{"head_dim": 128, "init_std_o": 0.0, "weight_decay": 0.26, "dataset": "wikipedia_en"}
MLP neurons of a small language model. Each row is named by its layer, matrix (up: input weights) and neuron, and shows model dimensions 128-255. Each number is 128 + 32 x the weight over its row's rms, rounded and kept within 0 to 255. Numbers have three digits each.
A block is one neuron, or neurons of one layer that tend to fire together. After each block is what it responds to, as a language model described it from the Wikipedia text at the highest values.

L5.up4:197144141111150124134116116134101146046113141110146122132112124126152077132074078097150206113135107139102126140123068152144156127137114134104083111144116104158125121135122110077182186105176152117176098192148109175183117131070120075142167100142101124096101068130129166127136129119188066118138104130184169168148106117125139120144156131088175157110178121214112126142160127105113153146079
L5.up43:021159145109097110105152107137151159126062100174130122107108119146193130109100111089099111126112099114076156133059164112131128156158118147173119135126169102146092152128103105138164165147108127145131127120131157227142099172184033142105180044148115150132117116087146145113096161131095094106115193220105099136121144138123152144181133133141181162150182118063090116107157141135100147155153
L5.up371:086111173135115119111141115106096136073092119122062149082092117087177106125206178065125156088118162114083145156145084071157182195109202106113125123133053200109171077129162069132148132132169134171143159169160144156142138184083139080091126095129150160118129105130148118133096044127115108061122114098130130135072129125147166136162111093152099102124150084136081144152187114143160168188148
L5.up452:098102155096067048129127137121179199135116092144100139139052116093202101128127104100093159106064119125170118107111108135125208088162101123169133123129118153136140168087125156130203147138132123109157157118135121195108084144153145111111167154084099144134132040170132132126121108128121099127112094125127138100132145141145128161166136163157126172126139103121114119153211128036142152146165
L5.up530:136122134149140127113180164122208083127159136162133139099105122145127092134125132103098139163116101094104099175140188123102129174092201085136106135141126160122136152116184103149123122087179142106177157133165104102135132075105104086081116089109121147091136087196123159129126117115107105095113078112127063150121122156155140137113127119133125111163152129170143111181183135141105149120139
L5.up544:153167101111105133093148105106128120147114163164136130132176207131205116147194238124107113143125114065111136126106151171057165120078103133167139127087158106141139129122083159116175158098133128072128121153133108097090147179146116065119137139128062119140089146177111183135133137146117132163109147144108095113108130138185193085199124140138121174175135153113091065121160132149139172177106
L5.up612:118140150059103046155204220177161130139123054157199090101102119084164101154086075109166180121094105133159086158045129128096144154135099098122128118142135134139168140124162170114095133119102138130112133116147164145138077119135108165106181176085117116131120075093137096094203091084140134125083110124110171102145184116161143128110152172131135095127109144135164154142133135093133112112171
L5.up731:101138126120084074113129152128132101149108096143098152107012119151096093111203138064138189119114102164174170169108115125095209160150101120198117109137155169142185173135107117145190163120107129107156152107134126162129083152153102131080174109141086133178164086103125096109113102152095112099100218156199111067136145117133132112136108121146137172146128123087184115128129133058117139193114
L5.up732:092109171151118104094127089120136083179093117126103148099044152169191116124106107093123206104129155116104072115109169139090154155097097103124104092136092151097151107139170101134123136138205157058198147127146074108134127132126121118086141115200095118148125112133117133121091081127170212131084205089084177094124100105141161134130151085121166154108186114140173058127116147125142171201107
L5.up878:115154144162112064164149149143153158128112115207119126110097142108178075080121096026107208075093101084122189142143154150146211162131142080107110112118139113150114166139099163094177114146150126139159137171127103116160109091127044045072154116102096124108122068148107141122083150132120083151096130163155134138129147154109200167155098143155133146146136148073133103178141148133034155142133
L5.up1240:076135158040138094169126150171106125109123122140172142144091150142212091125122101093084172099088151102101094167113134107125195088100134183149093148112127157166088124118137089178126082137114126147139149214138120109101032145098107110094200085106091155113103052115115086118130093192185104113114180131151100162111135118140172098158123166096116149095174108167117135122135128091134133147135
L5.up1243:105171086107098111160145177161082120103093158126162135113077120132162155152106107118149160192114103027097130171134129197098169148092146159112097119188104133122164140114123162136115143141183146099253144116149160143086100158094046032096136111081090198099105115091125102078108150106073122114097168123118111080140113091141193137129151127131162135126150154174119117144158138080059155109123
L5.up1251:098177125066121105083100108131111139138130122099118100157035117112168075138121087107103192137120147125178085111128124161134124142156099105118122139068173111142109114090100142146151187157149128078157140180130121193146083158143096102112156122075079166171107097191068128139081124171120092139096119102142166082134167114072161115133110125144143173109130088070197163141139173083082155129131
L5.up1417:124141121120156144118187109149124132084095073153150095089092150144190091137142120109124130141108132136073132129091166166137121132067115113124096154116111191116168154132094106134161154129111129111149159166154091150086080109086118122086175095098075098064102076111150139150131057142137097058115123165131144114134131139142148129136172141123126172094174138153151170108143134125151136176153
L5.up1432:122185150102094097177091100128130111108096132125110066102095136116137071119156127062138166160123114134158179125104102122137136112158079159181145147114128153121169129128080116097187158108144096140144112116138103145113109089174078081097153082126089160255133121136108134110096142160109176106105076150134148100130099105151191142145123149177134159108184148094102112111150156129128140213159
L5.up1518:090154162142115124164139115131143154118064131166080166081075103130234105171119152085157123113140110118067165087077166159068142173127143126100143122139122103170089117122068144139125068164127099141161120153140125145159098131145077078094158098119035145095098140057168147108132146096034109108130178176147110122111121139147176159132119131119151175108177194090074153079203165139077137120143
Description: Mid-sentence commas. Commas that close a clause or phrase partway through prose sentences, usually followed by and, which, including, or while.

L7.up1302:126127106110149102146117142104134149104085084101114102111144137122127153155160122078151137137175077149171114145097093080112110128121151109065109120142126145172244084163144143144135114140127154134170165038103094145171067110139153122088177134119142181159132136162122160106122141123073157096115086129163060143143131151205087132099038113149113078137093175099092121103183083158094072145122
Description: Line-start list markers. Line-opening tokens that begin a new list entry: the blank before team scorer lines after football scores, hyphen bullets (- JFLAP, - Other names:), numbered-list periods; also "as" in "such as".

L5.up82:064088088162145091145135190151103121137142169098147152115135159170153151146082118144155139189150111147134069158132134157123141123129188103133139135198128121139180150150157131152146095107147152144135091132104148114118130123089148111125103130159122124157131074112105073053107090160088175155073185163136074060061140184130137096154165090130118143079165195113152040092117123143122151126154
L5.up183:134125088173115099131150173109128059140056121091098102106067239066167102130163171068152107109142092154147102103143177086059114141129176075108120176114176174104211174169110148064097120129117115100110167083130118171126142113092132132117101113112080123125134102161084154113102134213127178109098154158130177101078131202153158093140137029114164101115174111142171154160139121120141140145029
L5.up227:155141191179109137100137110118195126117166164072154102112111101160133156113144138116157119090176132175101110126103100147081085139083109110138129133202122112152136166168089176058146155191099090099144111116094136118211154144134120131086043139167101044122130153147141121137174147109092108131121153094106135088099089165129132097103103097122165167230166139140176114154141085133105101126130
L5.up341:156090160180129097154125119170122070124146141115146114084098162168165075118107123153143173122123088110184117126137081130099094085130126143131153193144174174115167126136139123142114129158139135091129098123146082135140156148113113134065080162155137102144070099075129108119150093161143111140109168180129109111101162184137116153115110034128135130198118157132179091165123108116185137182083
L5.up460:164128119150136079138135123118177150131121073090078140129097174154117142128071162123157151109118166149117101147118135087124184101112166047150134178092176123146189053119111141129142086110154125095117113107109125124140100123095107098140138126151085111136130094111119118063164123083078127142095137125099097079151118167182083185171104109130169096138185163098209207127125152148119121107131
L5.up485:117131131158154059186157120115068122156127164176154123140147147098114121115082139193124147130121115195168128129105148133094099138114125153058081153122188145117129098111094139065153070198101111181123110133146141147145140148115081144128112188129114082153112122087138106089151121119139132099136125175153152125145119191108097085125115061125139154152130108084139145131093121174134094115148
L5.up493:157079145152164174101110141167156086117128182119162127133192141136143132128125143175119169115168141166179132110159122149091110123138109146123134157106108137126162193115077170104114121179062144137130132119158127154124132174133102192095079123138087063133099131114114073090135123169125136132071221133150131137145132172157118081106150070143166142110141120150171122146145094093120105123179
L5.up771:143151139138141126221111157131087115117134107151192106166109172130153139186129124119132123148112113087137154125072150116113121125094101171146128187094130147192106154056095196110101074137116111149127198194118129083149144164129120128135087147096104101098158143077089088060145123137108114137107176132151101108109119137119035137154094045165172144099147060186123150118138093090099145129097
L5.up858:184107089118142082158065158125129184140118108160203098051136171155136082089109196156142133170179123153146081141088205171154066102164132113061117096089145179077144174099106162080123104131097101097084140175129107124110096144155133103139065156078099125118191144102091130122163084151126154148065177108200129091086119170152120119144180113142117122157107116124140127086133140113084094162148
L5.up873:112159146109135144105111211139131136102157137044173117152138116114129119098121099143120145097137108138135121082134154158073155115180163129175159184122091128106132177112106129128126142125151130108163169150120110126119131153160067082111120150051069123085114155110105057090181129136114119097106155124122140126094152160134107141186141055145167146124130097167114119136157094112137158170126
L5.up985:163138128164125123174095136144159089149107143132194131131153193162107106140116116146101154143146122148126086119109159141077140121117130107106199142101168160138138188139129171119120148209150156114105144175156104113116118142131100129084118133078083063190141113104156099083155112158082152136122203111131126050046109161158154098169153086113163136169106110156156126149114120111086157142097
L5.up1010:110139134165100107104110160145187117176098180087147131154140132105134116122174154119129210111087130026124123117103070112114153108111081206187098158127174134159123195118137162108105165104185171145112109013130158119125136154155085127168075112073061068190168113127165119131170119101171083132107165143153122062131138184121170116153108097174149202104130159142158088152069096107091116101115
L5.up1225:118109173130122136136102193137181168141162188050144127163161137163118148152153129117097107130171135109107062074159129117086175126120123150146134139156148137167150088150150102146172078143188091112118063081081116120170152162108130117126082148170059109163159128125116145107138128136091084098105149099129105076127098131126149058134125089182107178167130144157161062109130107155105111123102
L5.up1253:166105164169142140140120135169134109134144143064166113136089203120106176121119122150174162115127165201132144152130145128183131106089131131149130167117147144103149101150142181100089157205163126148160131156105146119126127139103083089144116135118118115160138114090180111102159145063125137177088171082132093101104092158146105173139136129164162150142140162145169114133108064127082138089104
L5.up1477:190092138169143121181098139166086153133159180120228109172179122139192122150153171123123096150079126134121140140165095127125112146106112156095201179153071164120151150114088142148148091147156146131151162106117143131105109176114116135128092179067096073153155111124147126118155122091126096137103118078186084107081123138184152059132121128159169111179148166123101096110139108114094086108071
L5.up1499:175107178149155103123117161134117113129096084066192104163109181097130126142152116130087127148110110145130070126094130119105133102117119153106137214123127148140159148085129094143121109117115149102173100203139090118152122183117184130178115105136084135079137109127113198140116146163122134107134108103142121131044104143097145108168127102155151107135173172230091163020119130085092145106060
Description: Name-final word pieces. Final subword pieces that finish rare proper names split into several tokens, such as surnames, team names, taxa and romanized Chinese titles (Wang Dongxing, Wrona, Taipans).

L7.up133:174110119138159158125069087159096102129116110124216127119127150096170133140073135132074133160125139101141082208123149131164121155101173195112079120131096173105145181127132115176099128153098135107149148138164147146147045125135097088116120082174141089124111151066141116118173060161147082174076200088148117132089096144200180102143144168129189135181096114153139112082136131112091082164175
Description: Wikipedia section headings. Words and word pieces inside Wikipedia section headings right after ==, such as Early life, History, Club career; also table header and name cells.

L6.up123:081124120052054076153148144113088122132094074140142135110104161120194088121146093123080186155163127107132096112113099160105168110100093125123114105096168162126135148078162152118151142164139109128114124139120158126128070140189133110132186133087047114151101113056121160072184111133137116158133105153145173101120106148130122149156133147116121189131162146072163134114143135083107129164111
L6.up399:101105113136117128183148109096162158108134112174089106140121116087150120103132084091187139142043095127133118165103102109168094127057149077141131142115128114143151172160141077132134192145141107130114152175096175157122094099199115129091147121112075119148125033170182134108101150124102140135131095214062130173121110124117177146136137115142097157104099125100092159128217091140163104164137
L6.up1323:098178139051123086092168163129099128136138097097114098138149118121212126127150020132149152121124103157116121141075084122150157152198138117109141135095123126148171136109124130121191169138192177143093099084140129157119052075160081125141141056116102177162116086153140151113152133160129079136120072138173139152177133154129161107119102109149125183093161211066093077150120119107132118180102
L6.up1450:030149131057040112104139152158112110141104106171111133099096112147187086160177113081086189142142110121185126111097069144144189104152119107153152136125136150127197183146142166155168181152149109064170176084137107114097075161148143102104090132070063114165133019134102123123080166131124125111121142186114173084133136112115132164134162124180136193134109147108089117139161146069141182115169
Description: Clause-ending commas. Commas, and sometimes "and", that close a finished clause or introductory phrase mid-sentence before more follows, as in "rare, replaced", "progressed, with", "detonated, which".

L6.up1004:160090131138107123135123158148135156131115139104140141133122140041126130128062117164136184147128117170108076157152140127166120095091135118064131172148122157123099123062113130103120131208127111129100171112141130142108140112123120111080085128132037127136097105134138087112174132126156143161115147117169132160106122178147120075157095057177137116147138113175136138148188108161167114135127
L6.up1128:150104119153158110139120123088149129146157057102127134166081147157174151138061135134106110063110117160158082177139158100117148114145157134148179179142190104143208134123126166159152075142170138078094109166137128165142092143130103086130127121157119129118109137114118101132137121100029110114116094105151119113117098153131104092179141088180115119185166120103178102099123137119156120110090
L6.up1272:151116116186116136120100151130135106174083135094139178138116158121130153138067155160148106146145158099143102106155128150080115111151159083097164179102113117130138106137139106098136103149124111137131103122124125138108161143088078049144087137113106105118096129100104038120161140095092148097126187135170117157123114173152095080185133061106164161139142105156118134094114107121107110111107
L6.up1401:105132133175141146104121125108117149134155172129087112164115145134146111150137177163164155122126134082134145096113125095103152137139123167147154153103175113136132150158136186091112118108088107093099073114122070174111160133144020111066118115125102095104148129091137053129132119104152151127097195143175130069147158176133118122174137061093140216105151121115126132209086112104131135138132
Description: Surname-ending subword pieces. Final word pieces that complete a split personal name, usually a surname, in lists, tables and sports or music credits, e.g. Hutch-inson, Krajin-ović, Ed-wards.

L5.up118:101111182178052162132218155162086099148049109146113126088162164101139176115183134100122076118048118099059131105140140104110164084143133123172120158080141116141092167216120110138174145179158111120160085123112155102128129129128138097117167123064142119111107142132125130139162087116154071080124146145135149202121139133128115152197025104171158131181153116076115108088138152133161152140188
L5.up163:130121178156151161122074179108083142081133093120099115139156141211114154137151128045106127163164152119146096121067063133139155177150174116066127138083148153161182107120152148115100094152146133123155087167109096121220117121128122088084173131176169204109093141158155111110142107100109109059140104130130091112122101153118071128154078123144128111104148121111126155121150103136054136146127
L5.up408:123155141130072109121164105130099190123122101124086153125129122131153165168175113051139100170148118112149130138110094122130148127104148159132139140135171155184126106199126135204120095145150093162128096133101122106105159142134147102132177101098109148156145182138102120112167112130143126116121133138092049181105147152186123097210080126174134058133113152078096179108185109155110130099168
L5.up499:163103158172096121157146132120116165076161168101114167124147095197147148127204118120132062112171141140104083107155103133164132168154107101122149091077128149198180127213125156170119206166128098153113093092070106143142127157065126142110173137176113112136124134126178073122166092102154085071117117178056150139136145144150114075140096102130167102150116117102162100096145128146164126147201
L5.up654:166142162106127126163148195117189161111109149106116138085155123161106153154094068089140141120103078161111105178090129099080117171151093082132124102133151128130164106165089216101173100135162146162166159128119090142158174222077069100062105165146117179131100148145163152074070187098103109111116085162125102104095125142180067077111155131191128124076125182144115094081193129122093152119095
L5.up831:071082158099133084107128136154131135157122143155107177061129122142196112121159115126141083139116106144158072145108050120090114097092137142109120124116148105125121137160166137145165141145161134168145189142145172138118154100146164101111166145099086159173090090109162160100127111133107112144128129178095123101092116141183132119138100154156117116139166120094128161065137137152137134156142
L5.up855:156057137133110125137211122135114121095179113113139152171122115115184123088134106149155147132159096126064113145121168120099158134042159144101100162104150113166098101138192108166064142144138111116169088169118170116122096126139138087125132177063173173080087132155100130155165119094094122123132109138067152116120127182124109137154055157103159132108130124129084124107149092133094166161121
L5.up884:188158104120109097134135168104207126150098141157118113097140159137178133128082129073114137117165113107172139112098131127080108106099121061115139087108186214109128070114097161124132065088098115099153149129142091081194141117118118120136150122147160233084098110113128162085097149137042127085132117168154146116079156175182125098146087104134082109080115139113113133069161148117066113079171
L5.up896:081128162092133101187171180123161152091081161161060147065165106138170131098146131102093065121126062085117159177088103085180176095116123075107164113154132116191128154166102138138174147146130155172173168149129173131118109081143144133146168124119094124098114161170167117154079114134162143102120054177113086140138110202205129108100121135121190094133126141164134116124170146179124135119159
L5.up897:114083189151117123151206169111128188119133130171103098120062101154140113104137103148132131134096099130058088117127120134132113167123060176109124082080182138170140097183143134129132143187136122192159073118112165106116148135120117154083064152118143122186076132167125168129117114089103135163108090151051138109095134160124122141183139099127131120179102142110092139091109106173104155120176
L5.up1163:103159170058142164122162135089140137099096123129107123090093155145105120146147107080104130147137121138112147083136143059133133172090180121105093120133092159137125076110137069151157104156142123161198143154128138085168181115130133106110160166122146171068104123155133177142102106110065102088133057137096146162098118136141161100120094152144095167106103120117098143064176087139122127100172
L5.up1173:065076158167079157151134120146148121090120188164156133095135101134092144099095146086064142074125099165115101189132177114151162101123111116105165157160132154096183071134149148132116123162160176099186118088097125193154153125127163111063144160153095126119132157138154098130089087145166096087121146095116120147091167126146104095092131126194122099101099114118116083139169117084181130123120
L5.up1259:109130170112087149131141180133124073092102108100110109106127137112123201126110086155124148155105088109132127138120075105167140186120119067097127142122101162088188129153207162136107123149156130171198179105058138137162180154122108124060154141053145127081106125222124130095136112123108114098119090128126095142155116165112148074117130110110164123127155112147079117123168088121156130173132
L5.up1365:135131144167139118158093116112129066124133096109126102106108133150163108149111090114113154112162172125128157147072146147147035177081110112088094091051138155133139123129119131136128090099110132137112112188140101135232134151143101145106158200109135185089158122179114126141140156184072154097128135138186158099149139167136104096127077100137146123083131082146147117134208124093123126173178
L5.up1421:174116136126127102111118128110091117066108151111121141093102205134110146167181152107135193127084162119049126100026101083099108160119147096105078108095128162108150119105127107094184128160119122148171188149135095163158119120098138056090127130153168128103153094138151133106153102167132120082142106110154135167105125146118081094084164138132122167158129092187104121095149138122135126147128
L5.up1523:145116157144134093135169106128085195134084146146158113142139161119134107124125131057119144071080111200046078140121133101124121111094187144121120162059141162129131082138142201152212100155135121157156151096105142146140080123165108110125155194145124128092152150090103166158126077097146078120091122116088102164069129096156164044182100141128125039129131147081018160107149114102136146166171
Description: Line-start list hyphens. Hyphen bullets opening a line in list items such as film credits, infobox fields and See-also lists, plus rare word-start pieces like cl, fl, expl.

L6.up106:045183179122195149190145137171100181080112106124164126148152100148131103135079124176182105167154133201126130106105128118152104127112167167138135131129148114139123093079082057132143086137080155139158138130109155106118112142115137146136110113107140086172072150079172160064128124092134128159124168082103135158072156151142116141121079091141132093102156119128138113061085143091146036123178
L6.up225:075116171152122103207150147131052123114114128161068059087104125106134177134139069187181121183032079176114181109088185147159107106149172206072079148096128134086125080164191135134126148177158204116175070123113135104163117111119121142136084080083175157158121134098135154113104126095142091180110173128121100157103120134169144183193093135139170064172103157102142110045109081114097190192168
L6.up676:050071132097080017080132164158110186105150162154126111145164139136124136161088094140119121126104116159099107099093178131161115110161099134098115094078125111157135120136102109146097148150170135155118159121166145151146068123199103104104192116111130148148131097129117138083126119108149089118150138135048170138112155110154121138247102114127153118111108201032082122116155081142087152102196
L6.up942:065151137140078101107061094167082103101148175093093122146138121109170154131090086165106135088111048119100141192122092138180113210111106123118119150163163154106149107106110124113142137135152201199159110110136097144108097168140112131157149102066130106160101167107139110120180056092197147171136147086144106111113095139101164124148105131157095117157122109109092127116169119153163122150177
Description: Table header cells. The pipe separators and column names in wiki table header rows, as in Candidate | Votes | %, plus section-heading words like Biography, career.

L7.up1357:098166129130130072163139146130146125105102087135102136117048077141155115139130168047105176128140141149165155122119068103118214199157161117121114125106146087133113149185117150140168129141142181128133183144144121155153095115140114151074168117075070146145109087075149135116160161150149122088114161173159090084125142144105125105127100134146188178114169127050134086139145120090107147170109
Description: Clause-boundary punctuation. Commas, semicolons and closing-parenthesis commas right after a complete clause or noun phrase in Wikipedia prose, before continuations like and, including, which.

L5.up398:168107109124127159177193124123144113071102091089109109069118117148091141121111179143114078114047096126107090131164152110132105107085195129123112134107129119129108111161240117160108111129113164113129141121127089114131103116166120122126151129113170163090117070091189120122177109118059074220139190118087035099098137114149102137175102135095092157194123183142109110137147065113097133160183
L5.up441:130103153118100053116138081124104130130066149157096118141146100118214124137156104167162138154121153177142123211148096107178168148132183225074104153138121151112116096134202076154153151140142184187173091168104129117126124100098115095158139089131149159208066111081152166059109100097118094164166196106096137135104123156180134151128040105120142113200150118101077093059145100129151123165135
L5.up520:087119158077134101143149109201093132084082137163119124167084123177169086141104080133125173189055114153110114146120197146146149098084110178137156138177137130156119122101165106168047173166143150126109172110131134107128072152137119111140173026137141128160089125069185119140151112134166167149104172140114124124136137142193127141128158148128172148110178170091132124118100118108089107206149
L5.up693:132107133139104105168155130149171135120068172138148141089118091137149120139061118128166132115091142148168144119125077111177192119131131151165105082096091088103111174178143156175080106124132139192142117114131180165140144099143104141168132135099175155152128134113180210078115140109156106160131100131118123140098128108129128083185135154120147086105108122109121118170164119182102057138097
L5.up713:095123155156154146112134108176104143134057140121143109207147144134150119135136109185132163155107143121099106136072152115179121089121135187112123077133123093153088106106145103137084157167075150104134131135134126076081060099142153120073128072129169136134112110103167068101195103115157128192129210121123131117106127130188187114118135132126136117132192156101149123125110120058097143202175
L5.up715:153067122140089123153112113090111204103167129133171147184164124157124143107128179109136163165126043168190065099083150105154218138176130132124141106082146106124154076125187178104142088150122153149152132129109114160158121118229149145127134122118136145138161093120174071099130113051153078192105104110078108056121114120126147111118134156133126117193122161112137114124151088125115126107164
L5.up733:115140184145081114151155140136098176132138172153128113188077113133148150109138064139123134125133138146068115124100180183163161103119216177126119108101141117141083065098160141139127131137119176169115105133101171113173078157108134150102133088113146111109107141087155096122148055083134135146110192116074183117092096143155117094098107111137164117108186113108157145102094121095041145149161
L5.up787:096109178059156080123139169147131138116089155131109147179136174153143142117135141152085153152031096095033137191108147158128190178143150150164091087149107118093153110089161173161198154149119141159125130140098146145096154153161067143141109125134151142122093159136173147069110128088104079132113109191074109095135114206137157111152137157135157141105111162129156123183094149138146122125173
L5.up860:133082183117150118111092128170111146113083127169106102106157124129148108138102135124075092148099118162143074162125168086134146141147190196093115147121126137120123110169167080105143108155090202152147126130114221101148046128160105092104111111129127158132096097080170128086163042101124073114123117126097124133072126136157096093192075130108146118146175176151180110068149115108082122137197
L5.up930:099124159079066139154125159176073107123100166188196072116173172126155097134119077176089114161078145089088107169103172159166106090118141216086111130126159107147093128120142109130110143138109144136148151142108124050102073114156114125163169077057124178226098101108128120117147086131199110138125191146097097122070149119118196184190125174134089092189198101121147131085131116099071141162154
L5.up1085:125114124132169113137100144116124156140093170155169133093127180143125122118088091103151141149151119142093143117059175148149179089087138115135101112142153162107141079122096115164146107146168152189207095128108105119155144138133121051128103081144146170172079071134205160093104084122130157125086147130121100094100132132192137129175131143147117125122123124098155103126172124103068183101106
L5.up1125:089149157127120122190109141100121193072159139057172145129109074142133101121120142169121174125146078166145124149145140127177177104166146144135119159096092163142118146130112105101148106145129192134137131110062101120196113143200119128140155067125137129167129102095201079093180122071153087166108126113105089045086132065140162116128094127169121167144104169121091107145149123086041101143186
L5.up1187:078151149161125055149108097197081110102125154106201160138117153143168135167065073136130112148153148054070146191090114144148137145087132173147132105106118119139124106110156144147149142142111173146154125094100138214100127160139090128152157102133190144137114144106156165137125144091156118160129147155122105116107138113116130141108102144151127110089102098090110117068102091100038130129177
L5.up1311:106126147132065168137089110136064198115107117134187155140102120109163184074078069161169144105117073150084036168127166137109047202087123170058141141134145194134116095071140116168129139130129179144119160197089059194121125069151127097135147119112151107153110130113184123137164113086165166143148140173015074089073140119137142079121103111128116144160146117082143175122145083154160155128169
L5.up1379:128123108134138177180118088109124192085129071125087071160174113092140105111124076150134131136144148140161093117135116156201125117113123181131109072129101154107075181167142054152102135187104138151145146127174123144106093116124118135123115073119148154109135144089149109074091085106126127178094126120098131100109116118175126108208106079135130118099151136128122189130133140105154133179147
L5.up1488:105140163091108128128137152136119126124081110040160134178117171137171091146113104178142167190101115124075133147092120160140132123085199144115074096169113162141113116131126147177126141144143173163142090140102146103110164130143095098116094076139153155115110159122161100089175088151101143161074167081142129117074145142143158111173165064118130130082098123141114142103136079089136181142115
Description: Wiki section heading words. Words and word pieces inside Wikipedia == or === section headings, such as See also, Reception, Description, Career, Soundtrack.